Weights of a small transformer language model: 2 heads of 64 (1 for keys and values), RMSNorm before each block.
MLP neurons of a small language model. Each row is named by its layer, matrix (gate and up: input weights) and neuron, and shows model dimensions 0-127. Each number is 500 + 25 x the weight over its row's rms, rounded and kept within 0 to 999. Numbers have three digits each. A neuron's up and down rows have the sign that makes its largest values positive.
After each neuron's rows, "fires after" lists the tokens most often just before its 100 highest values on Wikipedia text that the model never trained on.

L7.gate110:484515490479473505491505513513550490452530478499457526476504509500485514543516494463537518550472516517453514494542538519475534492519508486505503513505510534485485531506538495496554526502521477509503455497499522484475536498463497474540514460485501531530489494473508496480491507475474491502521460484480503494494472547503531492468481478522476505482476467495493506523513473492482520490546
L7.up110:525478495516472504484510540503496480498498553489493536498524499520514505490494539459505526528512472545503492460502494509513476489501490543490536564513486463505463525534518538512507514553520520459518524478514550498528497525485518508499462547477517532517551505491523483518535498494491508484489542524454461470495489497559460519504528479493493484475496457520549493486502463478489537500511
fires after: "|", " The", " the", " a", "-", " His"

L5.gate48:496510510494481452479520504491541516476511481491509470517491495528466518530497520521499513511434508512441530543509507488537530483473466490504491515502461474512544503446540512533493532487511501494471486513544477498446543479496531542502512503498492502513486524549537500501504464471501479481503502532496500509509508521493541507517495477451536523498515524465505524516515489496496491583484
L5.up48:502500465474479467454588480480488507487526508448534494528541523504515488480513537543479486528482520495509490494479506491541519497513505522487503529482525503483491528467509509537466529500501466506528487496483475541488483454507473508498513494527522505514522512509485511497513497423524513494503473441516551500503491512506474535497495460470472513523468526486494508512515506515513482483467
fires after: " "

L11.gate203:496502483514514445509509473509537486483527497480480501456469441496445546526526505461528555505493505465475482515496500472516512557512529497496487533460505486548468514546506528524528475474461508512505479492475522464505477531484463526533538491474475518515488486468511497507470494498470468496504495517472495474502439513534504496456496507486505523476521524520518413506519527479485498475485
L11.up203:513496490502492442475507471503483512501533497487533527546481455533486532538545516532513524479517504491526469521499492501479521512501514495461490514462484506496517483496556517489488534534524485528505496532554517543498504523465545553484495512526495466490501497508539478471539446509483492503469518502505500460531450534478455550505520508501538502519461500504488496538485540509532477501475
fires after: "In", " in", " In", "8", "3"

L11.gate181:474516480513446494483515479486510553500525556526499486478478522523476501546490542445507516463503472469495525477479515478543494456511501496496516505442454497494534493511498474523473468481453464494488452509545495476473499541497514496492524541521518488493511481541496471525492474536439523517494546461477499505506503505507531510498495457507504528483503486505457497474505530519482481537525
L11.up181:545520486494475514503521512542475506493533503492479495477469524521546500502541503516512537520501507463527549470524501484506490539468510474467512506436494482516522511472483470486501517511530501553528539459509481462480524488455518512493514482503536493486453507481493479509539458511518496475499500468515471536502518567484458513506515503455500508483507490477495504538536546508497510500538
fires after: " ", "1", "2"

L4.gate87:522484478496534511538506513501529488459527483498496495471484522494507531542535485517498493559450522490522514513482503503512544433507464534477446525483538503539497523502514421543500509517467527505516494496517472499497547511525448501468513495466466488511483497444514497470523512533496482465529462519483500510508450527484487496512490506484523509529489509467486483487472515461505505506519
L4.up87:492516514551507538487526521545513474506509520562520489495499532456505500511503485491495465506451516481488533532480487507504508475502525474502492515492546519557489499485479490495507498521502493504521458489496485452502500503525508478437504506530495522478520483485484517491525497516512463481488488452567490538453511528451476557529459479496499516518508547513531495485484513500473509518482
fires after: " ", "-"

L7.gate280:512523554465520506531484513488514494529514489494513486493556499501461481529485506496500518496478550534471486464495483510477501493525458479505532481540494477525525482512531524519487512480526530507485482492492512476510478506426479472502511512490486501547499541520527486531519510516540476504533472530529514521455488470526497513479468487438485466530503519476548476517465508498549519509482
L7.up280:489525452504494533461490546492507506501529483519480505509508505442519497492525502470517506514531476499475523503500484483513513501493471448543565550511497466515489489489523509513485531536473483519520460448478505469494518502479490472529507513514544498496492502471518464514502507545474501515525550487522486483496502508533514501560493466498470505445515472538563476505481495518530516499459
fires after: " the", "-", "\n", "The", ":"

L6.gate102:485493482527492501514485480482500485461486489508491499458489497502461462460498508495532496463497490479487425483472503510522516549510512503498504454501510479496460504514550472542508502454486435500470472481521494491529487465574501502502535561475489480498478480479505499472496466470429508512482496489486492460532516517521511481496533514477530528460488502479539508475486496491511504493488
L6.up102:516468524508455472475465526479465486502469495514505490561484522456519483455508498460505519477532468556510520474514522502514502464462512504432520492485522495477531497492477486431479456471503523519493472512475537527478497519527524508480483529492506472478512483493479524473548528504512459511523495486504516500489465506467519522486482558476508492482512501459533516475490484483509486513507
fires after: " was", " is", " and", " also", " been"

L6.gate112:484508487523488518493534481492503495517470533494505499483531470525501432534516516518488517470530522507502499479501510482548508544503457508520509476482495493526522510515515450510529464484490497500515504465497491512471481492486483462500499477441480487506540479499501444474485508488464441461522486506506529456499504492505504513472543490452521482481488509499485566529464495452517500509565
L6.up112:504522515468530506522526468562499535489478478479532488517486517497532473519485517544515474475488536534481501497497484520482508501478486517486489489471500526517499489487551500534563485502505515455486504484496546496513527488523511469518489489521539552426539477524476530494527500498482516498462485474498523490524518482456527520474499522490496483490490498527494509514511487495528482518482
fires after: ".", "\n", "9", "F"

L11.gate266:507509528515569483538517515501521516487495527518503505470464474474477494479546506510494540474488450462495486549463503523533491535479502476516482462494529441497559501479498466527490538505521494524480489491519539492486485505461491482505495499453483507522487491482490484469488506496476495474513490529494540520496487509501484525495533524511514477545485485534499518511461535498483532468506
L11.up266:508470493497491475474510512513493502505551534508519480529494508463499528492526510497511507471525495453452492449523479446542464507481507524475515521537491541513488508515523511512517480476488470534490495512509558505493495481539505513525466511519515487472529524496488507533530507508504474504438574493495459479477560519439491496496499483506536506507524519473503514510499527516499505520507
fires after: "2", "0", "1", " ", "9", "8"

L7.gate53:496475505471543473502481508502550507508540472485513528498460494507481485551472507517509547476482527486457485466546530552501511545520479499529499509497496488510485545490504478506508504527524492486525457497533513477493511545502503484548533471477523492495507514498520468497497480490463485488531506512524520474457479545512492482503498491450492530493492492466514434528469485505526515464510
L7.up53:493504532522519490537507561499495533500528472551509551532477499511479511473501508461482497491486489479457526515552493469522494506441515483505506530516527498556477497489517519504501471525483433426543503500488524480489484522492492496485474519490539527470505482481462484494511474496489445495508558527503453533500530458500502520526490474481455521503525491516475507505505459512462538486489
fires after: "\n", " (", "-", "|", " \"", " "

L6.gate212:550509496488506475515498523481489532515518481477478543461493492485505519543504498508520501502491517539525476461518463488524470560515471452510491481482462523505474505493530490515549482493534510476469481486474471480512496478523469471493547489497507560506484498515520486502495480528485502529494467496492470515512520487476481488489503471507439494502438499548528469521484514494476501531469
L6.up212:498515501482456514481529525507534535475529536515495502484486533491507527514481488542508496496472519505470503494504512469528537481458503484460533532477504465505526490475500486538500489496499494509502501473477535468491479521484516481500510437523504536462565497479523450492548452487510544517495474486539502528521487532517476527507487478497491517480456489500537503481455521485464513526495
fires after: "\n", ".", "===", "==", " \"", " ("

L10.gate319:483478497511467503511509454539527477535477522467521502518515493516482504481552547450461518486509498472509499472498505485475544476531519472492543483495538499484532485489496480483507461481522516505453430476520533530471510516480451498503466506485524508452479484481508495483501469475522517482510553525473517509498485457557550518464500488501507521522510500494459482569501523474533471452482
L10.up319:505491490480472511529458498497486489531473491509514495508517501485516503504483482479502466493524470512485533477497495452512532479493535447559494516504541518455488485510539480526531492505464473502476547484504523526518532515506469465515518515500560493501456504458506501471478493483528511467500519465479500545442527473496508541506481498470506536454462459461511550506514525492508484476488
fires after: ".", "2", "4", "0", "1"

L6.gate42:516527466551490505501500492483517471505523471447515495449495504465452513505553496468509539516502491489500475506495484491501488535486474481560498451466482487511495582515500452521504460513485450515493522484500491460480502488506501495485503511496516494490503473522505509496486437483525510502499482467529488480456486505470516484501486565490493470511479527494536499474477495494505507441537
L6.up42:498477475489476485512459548468551529457475505493488484487481540474466484468498516475509526529520496513528498544463535479534522515492480506493533503533497516484543520500541526462523518525518479497511560511522517474486488475541525474490464500500463481467532533512504500502547491496515557543534462501471473504493456466501484503470521505541465535493497542512516524475454506533525462505522
fires after: " was", " been", " is", ","

L5.gate222:521530483521541504463507533499498500465513469515522473496492469534475552501503545488478500497490490500525463500520494523527467512541498525529500451463504499448520483518507453543511472505501552499479536458499564504509524504525457501520524513503511496521467485485455473494497486490481477458535510538523515501525459505519488523462521529490510472510480465472491488526511505484503492480469
L5.up222:526530508488530494475497481471511496519536476535539501551460431466498493490546485524554508489511532517515469466492490513533465463531470530509498502506514485492475519457508477486531468516501503541524498552478510452558525502497495496529476485505482489495490501514505518470480477498499557514463502481505510522520499488511493526517481494534499504473489511487497489511463497531476475493482
fires after: "–", " ", "-"

L8.gate67:501488496478488501458501515455525488478521485511462501449518505492466483500491493462492529533486535543481511557554534474484550510510506489476532536518516505492535507515536500530497530523477453490541465495531500487461489511491484532518487521484512488519524513523475438456470527532476517487527511479454509450479462484539472519489484515508508472490481482486495533523466529495526527521545
L8.up67:475493509492503450522517497519512513524503547487518466511470520535500535509540517538525477513488518476480519512531484467475470446475471455474521481513478470541544483493530500503479504466444515473507511493512498534490564492506501537505530500470545482472524503487514481509493463502533461484519502489490460487478503455506513533469498517472506570483493466467464506502484473511533525525532
fires after: "1", " in", " as", " In", " Di"

L6.gate134:485510512532502497525462524470511486494497500529485488487462480543435508473502523479503509454474474540513493514485516509492537526461513481491487480497449494528511509487491464551523524479473520529528459486527470485490542488468517497516455487499520519521529517450502430529502518502506492437537480498475490495509446520496480536509494529469492449461533475488516501534503524443475480515493
L6.up134:440496504513462448533482519491512522543510458496488477533484504517476560485491507470490497496487539533509496533508525461446514511484539546448514441509473520478516488508505489488476534526510513528505501543543504451496488502497521558490496516460487493497506497438439493504508504500468474523520490496485461506519524486511518515528490472492502480496525441457481522541510527493514476499460
fires after: " ", " (", " dis", "3", "2"

L10.gate30:509505500490548505481536499536496496494537511518509510496497477486487533477472484436492510501519489456474449501494486495513506534546540533510511509521455509487505526520568483506508493504538508518471520487497518510494535493491483513480517446476510551486483513447483467486516457474500499483483493515531538465534491512477502497449461530486512473566477544484524505497501511490470470465549
L10.up30:520503495466475505473489522477514480491479477523510488486487491504474520530494501495476495508530498464497485466559501451508473465519508449497520548495507463535506530483538476497506446505522520523507526487511510488507535483471493480494503507525514479516478529539499458457525481523493486457506478490510479514501499510523468466496490530470498506440476527550512502510433459515539551541497
fires after: "–", "1", "2", "9"

L11.gate251:469524513506535521494506484461498467506516487474474461504450520477463507512530529519478494515475492553526462514509523470497546476477479477471464487508504511493496502486519501500535514454452513493500451474503499529474564579507476500528463520515531538476503505518516463510493550507514495496526536487543526495496513466497503481470482517494497439482509475488504493481494501473495526488495
L11.up251:457476489467467507534471477519477518482469522498540498491499484499523453501481496472500544495534489504534486501509472515501534496516556522488499517471554471506475496501520496475509493511549530519503477496546564499560540528540546515465491513486510528518539497502460518485506530498480499481495487435485518521463451497526506498464469518504499454548476447517483507472503511476492466517526
fires after: ":", ",", "3", "0", "2", "5"

L6.gate304:501515507512514513491519502493509504492489473462530501500534511458444509519506520486484492491507467535471501518495514517543534497521490522535549449456469524479529495508441453498503519472519517523475516442516508514479525504528518491533526485481441470505495489474491421491508498486458509461538469463517532525470524520498477521504484490459553486501503507539522506490498514446525477494474
L6.up304:536503533474516495483468418507498480517502491430511480484514535509509531508470524488507528517501485517495520460527478546509466462533458533511517513520486484467491491505520486522524499519498472491534505534514492480466467529501448478519551486507483542491506458516508461488528503519499528471492516518514529548522522495438476527517474521505473518495475495541518513561541524504504491478491
fires after: " ", "1", "2"

L7.gate287:489498489480517493500505496501458475532497504509492502511484470481534468493475491491499489504478487495491513520497550460520481488515475485492531520543482495509449530529501548509505469482491503511520518497560530534471524473516507475513498469481504570479500471506476444486495512497476501481483470469498499522462503462505500505541504482503523492455539485479518506495547503449478522521518
L7.up287:525504470518506522503474531529492505514498537574467485514486524489493443477526510486475520551450509486504517511486487478480496491526494519546554489479503486440507505535510481500522533498514500531563460493492512509457509538540510464489465448488459475495518513482463478511469492452467459516537484503485505499506528524482544511502489494527486539501482497485522481474505501492539483480498
fires after: "6", "0", "2", "8", "5", "1"

L8.gate40:535513501526515491514515536492501486458472486480512533480524493508497490517503538501468511473459510446532528514489519510529492511493468498498551499490475502537517544542527465522487479531516469523507473489566481547493493485450471506555515473481499509485467527523479504520502461489507522526498468489527535479480493514529479488495484467473438466472462508496486474549468507464517505523522
L8.up40:541529464492482495514475538505465531508441528516554493521522518520506510481506472527480449443468508480523504492520487473512458489492514556482514514546495498522518496519496493503454504526502440490500497537547490518494491512466550513477480473522493491521485508487466506560517518521464509558475506507478494520500510516482522468516498504543464512515459490539492486512495475522499492481501
fires after: "\n", " was", " were", " is", " son"

L4.gate254:473491515486486503560499492516529484515470502479451495511518512498511498553530472470489501505496506459503531526500523499495497533531495507519515480479491445525498479521480501482521548521525526487417473508484489498475531494460492516525483481534523530495484479439485480507505501525481463481510465527532558501519486501491530548518525485526508515505527448476485453465525497471531515494501
L4.up254:482479505521467496496453500537529527503465509456478464488522521506521516535508502478471487451462480500531481521502485474498522485506506534515468476502507520519492524509498474548546512493453537483530477466511480483461510501468481471486471527493524542521496476484547553518507469532545522474483514520504546513511478519515521503518474540473509525487472516514509457489538470478459468510502
fires after: "2", " ", "-", "3", "5"

L11.gate305:469520506514497476542476499494557503469466528516507485512475514476505507484548511482525487503452503456506480539487525537519461489486456448486522518471506468531533503460512541509518492490507505521529450520480454520497519494504482497504517499501525509529525471510492520456470467502482493503502495452495482524510506504510543504512516443479517479484476455479477466455448532502531529478506
L11.up305:457456493464456486484496477496501529473501508514441503568527499534488467510500512512489487509463512476502497502492498494524527556487495455537493505508499506532488541479504506526529529540531524551509488461515481521517504482486528531488480481535503476484462491523515532471493487494491468462534551461555506500540449485499521530496473485495509514487479482544506519506493502482499465534501
fires after: " "

L12.gate87:525516523507511492529485488523504464496511499500506500485484490511512553534537515458480506449517489483527479522487512496524506542482513451470484531434452513523510543491544457509506498520517431504509455471499452484465509502464503539495504461542474509475491484468480509492475512462519497458500467507472506510498465550514492520453517504492515462479503494491531470516493456476517466476492
L12.up87:499512536502488480472469437476483491542516487477459509566482494504501517537515487526488500484512523478514474521521514518546521541474498509545487485496513512490529495544514502515526489506535521439489467489559496510467481494512506535474487499537486496530512507492508546533519525479467496487515557520500480495517462454477494517498539511477484518464552553475496528541504497471512499501483
fires after: "1", " ", "2", "\n", "4"

L12.gate293:451476527531502476547481491505522474548518469420437528500484455503494576506515494476494518509503527488508527515486495488519503545477470493507522492492456480477486541471523490495505500473498494505521523515480500492498505486442527514554507480494492533497486501496505434483496510513481511506515469555508532484463518491463512506518502486495499511506523471511470519515470553502484530494500
L12.up293:492477480458542509483494486477504464453492543527486512513497499540487477509517531510522478500520489461494508509467523534510457517503504505467504487498498480547536470519486477476512496554509510491493435507534527513495519517484506516522501501515486481476504488531491520525543503516544475522511526476493519502482439466545499463512538564491490465536448503523469519524500519522511487514464
fires after: "1", "0", "6", "2", "8", "9"

L7.gate22:458462537479527500469465506511526463421516508492530482440456472486492473471500499524540450541484534525487515474533527504501498493516488486534516483438509509474502512495504508542530537522504499498467512471511471500515527476529485481540551490499511517525505512497493475488516548550493494486546489490506497492450499529491541542495503500488507525439489461472503513519519482474493518486508
L7.up22:490502490504489518538465506484537499484489554484473480492485507458524495516569554482518489466539486471508491512481486512507473423545476506509503485488473477497476503547499490507492506512497458521508477482452532495554484500490486493538517481504499503474502542503524498531545481518534479496504465465486491468508512480517524507504512485532508508481494489505464547536475533501523501536507
fires after: " the", " a", " ", " first"

L6.gate254:509532489496511515528466547513477452511517518501495527462526496494463488495502452462485488448497565470481481520475508486495514489469510503556545471474532504509507514534536496471526515512495469462470502508503494491526511484521527528518494531504479503499528552563456508509467466501503486521484499513546492479501527520498492473479520466475503538519459447497505509498484498490539485471539
L6.up254:509483466468520470481497539506497461503513442486549531480472507511515494494480502503536521457469515510509452506500480512490488498513545548519503484508502512501525498554472477508520465492499494514465538516529483486496493475532480511450556545491464509521528469479505499500474512525509479512535474501430461595502473516470505483518465523511506482527538521508475468502492495510518495479491
fires after: ")", "'", " is", " was"

L5.gate75:542503495516555507517524525521515471493496485516522472505497476506509558479546530493517469521479521497541488487509496472525536518535531509555490479494485489498479496481510457507466516495484522501524515490538532527474511492486490521469474517465519529455461514498486539468514495507537498482527489523515515440546447483553510521474547468441512486494490502463481512506527515504533513444497
L5.up75:518448495515473505483494511484493470501497477473507499499522492488503522485494489496489510496453472490488480476500498488517557478539428495498489484539515526485507490468508477497516475490501513480489547541455459539528478506468484464516499484503493484483536527511479472488456520541538509490483498456551477453539469505467511480483513520471524466484479532480506501481478514516448517494498
fires after: "–", "1", " ", "2", "9", "0"

L10.gate216:532504538522542500476454466509553508484497473477535470498507493497485563530524519492488477519495513552507498515507496477508514493529527498521467494511514452516471530526505477517510518450460500517460531511536489451499547528484447516519483545462453493520499481455509495475545446487467499478500484534473453500511511492511477451502510479484492494511467492465492492534509509470512457468514
L10.up216:513473521505544498463487512478491476513538507521506504538532528498505459459468463490474512498473494491478512500504502463495520499508457522486527500484554497527504512454519474492518487476502433476560487461501537513528439525526498471532471507502456499473501513493484494471475490497523480490511530507471496498493472478523529515505499500461518462565485497497489492506513487467468501485479
fires after: "|", "–", " ", "0", "-", "9"

L12.gate287:507537515491480513486523488525444478482470475486476479497491495516505489532527530462487494494472497459541497520536534536533507514476528536504540462484458464509528466473497511527491523473518537499482478473472511484470510519495506543520495514523534519484504534484516526490507519464489473471514490483518511480496508471502499495460478478449546491483524435477476500468502521513493481535480
L12.up287:498510433499505478497481520454497513536523499480514496478524509538503471518497536502502511488509490509470479477483493487508529487545506467499488557465455472450513512476451509470546518505445506477508508520523469490463569475498489503468464492520477483477506502456495490552496516500485488475486527490493492463480533487505499506447528482510525514436512542470505526483541453504511515516496
fires after: " ", "2", "3", "4", "1", "6"

L5.gate280:443515523541485495463501480491504467462539534503505501487476469488470534445502478454499529458511522477517492532524514497520498467494501497479495496478508464553477502511517498511497512499508498521469518490491499562485493494499526517479528509515497504461456488494442473511531481496478489451540497499533521487494485535531505514471484471483511479518514491489471476515534482468508483408508
L5.up280:520512511468492497482515469489461509537470474436487491502492503496536561494543510496472510499479532512520472491474553457524515514569513555511533496488511511528502498507529446463490516457499494519516498516502464483505509495509490548547513483485489527473495538515528490492537534458460511501502479469522529474498489481475538526510538508471500521465496529495502519494487532508499536511500
fires after: "1", ","

L11.gate207:548488489518488512478493492498468503524497507504509541524513486471474506465571498514439514491477491502504531501466495464497505470485497477483514449501480480517514536499511478486502439499486465496538493494489516536492480500494490503518495471481504546475492445523483482525497488507450551469511501458502517498499498497496494528501485486494506436520525535504498506500492507476547459427527
L11.up207:476533521527496486523476490466486497494442509538514514556439492517478473556492516493460499495468508512507558509506536484492491481499489438465552502543527476495520512549488512495529474517506529509499513468520500515523533513511496446505451490494490475448508507473500466482511516526527514481476500514472488482525511498500500480509497503534512472498526462474473507457468538491439520477507
fires after: "9", "0", "6", "7", "5", "1"

L8.gate299:464524510507485478526519528511489481494481495532467458405483469502477488469506505498511516480517488513519488522503524481569569478556497519491502481499504484529546524541489502450526499479481534521505521460511526496499496518537501518504471506469466500492504502492484470482536527465511486472497476471498530512512469511519474572502533516520512425483500472476526486502477519509467539497505
L8.up299:487525480501491494524524504479492528486493510466452497485493498518509528513525497532506541536493461510557499500472475440491508510482549503501486494500488491497503476507482525475497505492486527503501478503503533490424537524487423518533510512518469519552464498487456493514496530517511487512497548503476479515501503448546501499555510537484499534511504495519440508518493501524501514514509
fires after: "2", "3", "1", " At", " "

L4.gate142:483539501469475502549486463491520471533464538488493476537506476498508443530515501480491521481518528525515501522496505525489509478452510485497533537529462493539502501515484502486533507503522523510492506469539521504492520464478485494486517476528533519449494485534514463502515498521481455478484522479442572519525511481510476497443520512509532455533532499490517527504479530474497498454508
L4.up142:484549519537498485507497506537502543474490515512562512528531493538444509493535538479467495547456501513520490484497513488505521466478482515484476517523511519533530513505517497479544501486446453540489540518490500502498532511500505492523533526543444469460479531435501497475540504517518521507480521517457535541498528500526482496480497475503533495518462518507522510492556524467496471485502
fires after: ".", "8", "7", "6", "1"

L12.gate41:478506461460521464511491534484502524475468478462466468531498480526479517518478523502504510518520447497492517506469503490516534562507456515487488511473442511512493514509470482496519511468454500497492424533519497471520512500512503534519511538460510510500498511518509516509472491472525450469489480510438531474497542509533487459531518531505505464543483524546522479494491509493510477529513
L12.up41:522443453502489454504475520521501483460509536492469514485508454516509517541473506527466495516555486507511518468546499469497509497502525495509542508508501510533540486518511453523519517528467502515559509480489496522507498476504504534468483508488533474486440458514505505500505495511498518503464505507489481503463521497482470519536507463452547558517446514511504487546453475514487479536527
fires after: ")", "1", " ", "–", "%"

L7.gate205:511454520516529498492492498513567486493527467466519500461537483503508477553481487533490477511456523473528483455523497543479458512554464505504473511499479496505476528497526478539499537502489500529480530459522490476449504497472473477536508525494477521465512487467493459468520494505482470472538497492515511503495472525486480485518450513471479507478502539458507455527520486433523541459515
L7.up205:474537454452463454475490518473488480501492517518498499468518490497473568458499521534504517525493496497463458487502518509494533510524500503527528510532497524495491530468452485525470499502521513524517476485514487487487521541485526521532488455509513467514503536507532504491530457530460545491499487517543533459470466509510482506527505510514484509495428535534548518501467520486487447536492
fires after: "\n", " ", " was"

L7.gate276:491521480454522539469464575475545486478531479489483505492498504526473470459456479483481508499503545494484544462482502478497488499517462496512550517502493495507509542500525484530528484525491472496572528508517502460479502516525487501542512525474498465510502515515491451500489541511516507514507541533487507476467511521478537523501510446423475484470503513492519505500503501497529528504518
L7.up276:477538489491518509513503517513495486502487478552535498501511500505456428470480535514546511470482462500533491442513460468516495499531452499535469476542521524526525526543520480520480501534537499490531454503513516497543496498484477494508506496489450496545498553505513503509475503509503496470493505490512483506501470496543494553523517510512500511468489506512476492533518442499464503518498
fires after: " the", " was", " a", " The", "The"

L5.gate61:481509546494499456515503515487516510518513477510460475471457497521462511522510501504498502449469508553507517522520489466485511463515494491469511509482460520511487505480458469549512515520481514535489520506484472508499503479500481482504500532477488513514474482475487402499496477491512462438567494494508511523469517516505486541519494488461493450482528510484524531496511501444480517466551
L5.up61:534475483483479452500501478496466495529506450507506537499506487514469543495527507496550495454518537505524480519523498452494473478505462489490486453511467501499491495507513490510462500539497510515490537522513517499486484475499532510485520526507467475484526471458443493503453491497447520515514510465524497490471499507531483505517503502465496503547527527513479513526558523501530490467541
fires after: "2", "1", "4", "3"

L6.gate147:519534499496499547511531528493530463463493478523472544446465483533478495521536526481495469460520461479480489507466549472519519473489522500522521494495509498478546502458545522475527456484459480462504479458511531516474538497483509478508492493473530496497494479494501482510523501510525538484498492511520471458504474459474504534528509494490543494501478494553490525485485558493530521540487
L6.up147:454523491494504545493515501505507500508532514534450498530471495467498488520556484499516449515464483549498491477484563460514512493525485465484443524526525533568522492528534533471514511486507542522490487508502510472489534511475544502514493498476471498533515511477521477510522473535509463502499524473476483461501453478511533473500498534518503495500525489449459526489449538495496493540490
fires after: "1", "9", "0", " to", "6", "2"

L7.gate78:505503495507482496511459475463540481528534541534493524460505523494478490484467497468543488487473479489479478518560521502570507509482499488527529515520492552495487530495505506456525510449504453490502465466479482549492486529530488499532520465446454529491447503503487507506511459488477472471527524500506501494499499483527485480519482485514521462495463465500546514507482512470469514500504
L7.up78:521499463495514496468467518487507439497473456512510495513476513468477464491502480499501525486499474517532545513510517501497486529492490498495525489531516502503491499520511493520505464533481482433471433511490508513550509487512473516498554510506464467485496511454520505489526485503505441514513521445547510505466508488488531493479488447533481498466488519485526523462524503501521489510515
fires after: " was", " is", "|", " be"

L6.gate105:494507518509530536519545506519543474461528462480498527469514464502465506494519481508483504476493548498477484496502500508526521503509482486542512507486492511548506527558524505517521500484497480489488489505452448462482513496463495468547517467475511503442468485518531491522450478517508492510508454514488548481508504519536512521477476526463509481442484496532525500523502532474483521479485
L6.up105:511490476467498502500522533528514507496504485473515499498490514481451480521529417549495494527474581514514496477487543492524490530465505494520487510473498517515537460525518528512508541547516487477509489505529544486454493523525538510514497497472469474463498497484467508526498539497481469577496483517463515490516498479508511510514493477513490515476510442501526511489504499491520506525456
fires after: "\n", "s", ".", " in", " to", " for"

L12.gate289:481472490486493536467510545454494464503455485441533512481495485480445484474499520498504524467542483506488436500482510506471538488489493458527475486487490451508526501551519488499515495488495493464465466500539539501449476480495494485490538516474477490489527496508511434520470519488525507496486477516532502492489511480515460515529496500453496530480527494507502553526525536504515499516540
L12.up289:541531475512516534466503523505514499551505460482490502466480524481513488487515503481509505478531493501474438518542458490514490492463525494480474489524503476516537503462510493517478488503496524504504558492487520503484510475536495443541467497500390539505538505486462472498470466465503509485495541483492528528525492487487511513479541502462489479449520477489512529526519466506505507522506
fires after: "\n", " /", ")", "9", " "

L5.gate13:538467482477497496500500510496492485501520552519481482525486529544484501501503477531487561511494516525510510493489529507513495494496526439518484494464452457521490511456474468504492519535528463520497476489525496475477492511510475500533532511456476477480491488495522484467519500501491551503530480528526494449535483480511496473543529510463469510489505504507493489500450509500539496549486
L5.up13:540511502452519452485498509491509527483459465516568496530468491493522471530501536511473530514480526505513529497486494502460516520463464494507480492498505498558486566502529484510507524541454463497516505506495522501460528524516503512471515517489528515500484507529459518471500478489541496533487537524512483507519517540460444502505546530472482524480517534502499515530515490507462492513520
fires after: " ", " p", " re", "-", " b", "ac"

L7.gate305:459455530510543476517477491487498461527532512499442466476538447500491474476509491477497516516478476511511511508519479517477500510498481511464539475488469516523524486506525508491555514478466495545443507492506454500459568531497504534528537470470491507488477468483522476497493542501457496460525483475505522496448505496513496505481483524476515507493504494478514485488496506457449537525487
L7.up305:446518468512511496497485482465468501543472495476504441488508513521509494483536477544498484536508479486514497476487487477485496529506518527501515499532503506528548473464518477492474520480528500514494499499564519486472516507548508529476480505500498479503520446485464485492538523488460499553478539485511465532471499437508488480515523499500507484520540507514495538453507460521493513498492
fires after: "1", "2", " ", "3"

L7.gate185:493518522506482479515507563518496526508495493501490512493522478541490500512521480504493520484459502464473478458473491465495486503472472491440499512496436503503481513526516493482529501508568518524512478520491452456488518458465484492520481538508504537485490496496469476498496509504516509491505510507517497517491554459491467521496464509453511456496518520526492474511496439490486527505517
L7.up185:503541493492519505494501522507523484498503510460501533492469511489511555520505498513508510509423476530486476531494504497490493537496523532525488507515512438595510477475515515533472523473514437504504474450491532475471518481489474459476534445510448504493498508482499494504518493503514454513521506492519515519489553491538507508491466475510482504494539508521530469512455446490500514513505
fires after: "s", "-", "S", "H", " (", "."